{"num_hidden_layers": 13, "hidden_size": 192, "num_attention_heads": 9, "num_key_value_heads": 9, "head_dim": 32, "intermediate_size": 512, "vocab_size": 2048, "hidden_act": "swiglu", "norm": "rmsnorm", "norm_place": "out", "norm_eps": 1e-06, "positions": "rope", "rope_theta": 2240.0, "rope_fraction": 1.0, "qk_norm": true, "attn_scale": 0.177, "bias": "none", "tie_word_embeddings": false, "parallel_block": false, "init": "uniform", "init_std_qkv": 0.0341, "init_std_o": 0.00545, "init_std_up": 0.0341, "init_std_down": 0.00409, "optimizer": "laprop", "learning_rate": 0.00199, "beta1": 0.9, "beta2": 0.95, "weight_decay": 0.049, "lr_head": 0.00468, "warmup_steps": 434, "schedule": "wsd", "decay_fraction": 0.652, "decay_shape": "linear", "final_lr_fraction": 0.0, "batch_tokens": 32768, "max_seq_len": 512, "doc_mask": true, "z_loss": 0.0001, "train_tokens": 281000000, "max_steps": 8576, "dataset": "wikipedia_en"}
MLP neurons of a small language model. Each row is named by its layer, matrix (gate and up: input weights) and neuron, and shows model dimensions 128-191. Each number is 50 + 10 x the weight over its row's rms, rounded and kept within 0 to 99. A neuron's up and down rows have the sign that makes its largest values positive.
Before each neuron's rows, "fires after" lists the tokens most often just before its 100 highest values on Wikipedia text that the model never trained on.

fires after: " E", " G", " H", " C", "E", "k"
L5.gate244:57 38 33 45 43 44 55 36 37 49 51 69 32 44 18 46 48 50 47 44 53 48 51 46 48 46 37 53 61 45 58 57 59 46 54 63 61 41 40 54 39 46 53 38 46 61 58 54 49 55 66 33 45 40 66 49 63 42 30 55 34 50 33 37
L5.up244:39 58 61 70 25 43 46 53 47 44 27 42 54 44 53 53 49 55 41 62 67 44 54 22 62 37 52 71 56 70 49 76 49 51 41 57 26 48 32 59 38 68 52 48 51 45 52 45 43 43 33 68 51 40 42 47 62 47 56 56 51 70 61 52

fires after: " E", "E", " of", " Le", "le"
L9.gate224:44 25 39 48 43 44 55 59 56 41 57 51 47 46 36 66 44 45 27 61 63 50 61 38 59 46 55 62 49 47 54 52 36 42 59 48 48 35 57 44 55 78 44 36 42 55 58 60 63 56 45 68 60 46 51 45 59 37 48 62 34 27 43 61
L9.up224:44 63 41 72 41 58 58 50 49 53 56 40 39 43 50 48 63 55 26 69 58 40 62 59 54 59 47 57 54 47 54 54 36 71 50 62 62 62 46 49 56 70 56 61 55 55 36 44 58 36 44 41 54 56 33 50 61 52 60 66 45 42 69 24

fires after: ".", ",", " "
L9.gate464:35 54 51 42 41 52 54 41 44 56 37 60 68 58 87 67 49 20 46 56 58 41 58 55 54 39 54 59 58 38 30 48 52 41 63 56 55 65 57 38 49 45 39 56 51 45 66 59 54 48 36 40 54 52 70 51 56 41 59 29 38 51 41 46
L9.up464:40 47 40 59 53 70 34 48 50 47 60 52 55 49 39 38 36 60 31 32 49 40 49 55 49 59 38 71 36 42 60 51 52 49 47 54 47 54 54 56 53 41 55 49 40 60 65 48 56 38 48 46 45 50 42 43 48 67 49 72 40 42 46 32

fires after: "–", "_{", " |", "–1", "-", " "
L9.gate494:41 41 48 42 61 23 49 43 59 50 59 39 60 50 43 47 50 25 56 38 66 52 43 59 53 45 48 56 53 55 41 47 63 53 49 37 60 45 32 49 54 57 39 64 42 65 61 52 52 39 64 33 53 57 56 57 47 65 51 40 43 50 42 39
L9.up494:59 53 47 55 35 53 48 40 63 40 52 48 55 64 45 52 28 61 51 29 38 56 38 59 65 50 50 49 57 63 65 56 47 54 65 56 38 44 39 36 44 34 70 69 26 59 43 34 61 57 43 59 52 49 29 62 53 48 54 63 51 49 49 56

fires after: " ", ":", "h", "s"
L2.gate388:37 55 54 53 59 36 37 56 46 42 67 40 64 48 38 57 49 35 52 40 53 59 58 45 64 59 53 35 55 64 54 43 60 37 59 58 52 34 49 45 56 46 62 57 35 54 30 44 60 60 42 48 50 27 62 39 29 59 36 48 34 46 47 63
L2.up388:55 69 40 59 50 34 46 35 59 56 57 59 55 62 47 57 55 41 54 40 50 53 44 55 56 28 57 41 49 63 47 49 56 45 58 55 48 37 57 49 39 49 61 51 55 63 48 51 17 26 49 62 56 22 59 49 48 29 45 33 42 54 63 30

fires after: " 19", " the", " The", " of", ":"
L9.gate144:58 38 30 63 49 60 62 54 44 39 44 55 52 67 41 63 39 54 43 46 64 47 49 49 51 56 49 44 54 44 47 53 58 63 70 40 61 47 35 58 33 63 57 48 35 38 57 45 39 60 64 53 56 47 45 46 60 34 35 61 67 34 39 42
L9.up144:49 49 46 56 43 50 48 67 60 51 37 49 44 39 46 61 45 41 46 55 55 51 45 48 40 56 68 44 45 48 41 47 55 57 67 55 55 51 39 43 55 72 17 60 61 47 66 43 46 50 41 57 47 48 49 33 51 38 56 64 61 47 50 45

fires after: " the", "|---|---|", "---|---|---|---|", " The", "|", "The"
L8.gate449:59 40 47 46 47 53 46 54 51 43 47 41 47 57 46 57 50 47 49 68 63 38 63 47 52 37 54 76 54 43 52 46 34 42 65 43 64 61 51 42 39 49 59 45 34 53 59 72 65 51 61 58 46 39 60 42 48 52 49 53 50 35 45 32
L8.up449:61 36 50 62 53 56 52 60 52 58 51 60 33 30 56 51 59 41 38 35 56 67 50 38 47 55 53 47 37 48 60 33 52 47 59 48 37 47 44 57 39 43 55 52 55 60 93 44 42 51 36 43 50 35 65 41 46 43 50 66 54 47 52 54

fires after: "\n", " |", "-", ":", ".", "|"
L9.gate22:53 46 40 41 41 41 59 45 48 41 58 58 61 47 76 75 45 35 50 41 42 44 57 63 44 26 56 36 47 26 52 46 58 52 61 56 46 63 39 48 58 30 48 37 49 52 44 50 63 63 44 61 47 64 53 69 48 70 39 50 43 45 60 47
L9.up22:46 52 35 56 51 53 34 46 55 54 44 51 61 50 42 46 37 32 56 64 38 33 46 36 47 58 56 36 35 60 30 36 49 41 56 48 57 53 54 42 41 47 43 64 52 40 49 38 50 47 47 50 58 63 36 48 40 59 63 52 34 47 54 33

fires after: " |", " ", "-", "re", "v"
L5.gate171:42 46 38 48 51 41 54 54 48 36 56 53 58 40 49 46 48 45 63 50 64 55 37 46 35 42 43 56 60 54 59 45 61 58 47 20 47 37 51 60 51 46 56 68 33 67 60 65 56 55 60 61 54 50 39 44 59 57 60 48 32 47 40 46
L5.up171:41 59 46 43 54 60 36 43 55 49 33 34 43 61 47 45 29 55 43 60 52 48 45 42 46 43 55 63 58 35 41 37 72 73 64 50 35 55 56 58 37 51 48 61 54 69 64 56 56 47 51 47 50 37 32 62 55 51 49 60 42 43 52 51

fires after: " ", ",", " in", " |", "s", " to"
L5.gate34:53 61 25 63 46 48 52 51 43 59 58 58 46 50 41 61 33 40 51 32 55 58 46 77 63 51 29 61 57 52 71 25 56 52 62 54 58 46 51 54 53 48 63 67 53 43 50 52 42 46 53 48 48 47 48 38 31 31 47 48 38 54 41 35
L5.up34:71 56 42 49 50 48 39 48 35 59 57 61 54 71 48 58 42 36 57 48 57 57 38 75 54 39 37 62 70 39 47 26 58 40 40 42 58 51 62 58 33 51 62 49 52 54 50 45 29 43 36 54 48 45 42 46 52 35 53 53 46 66 56 34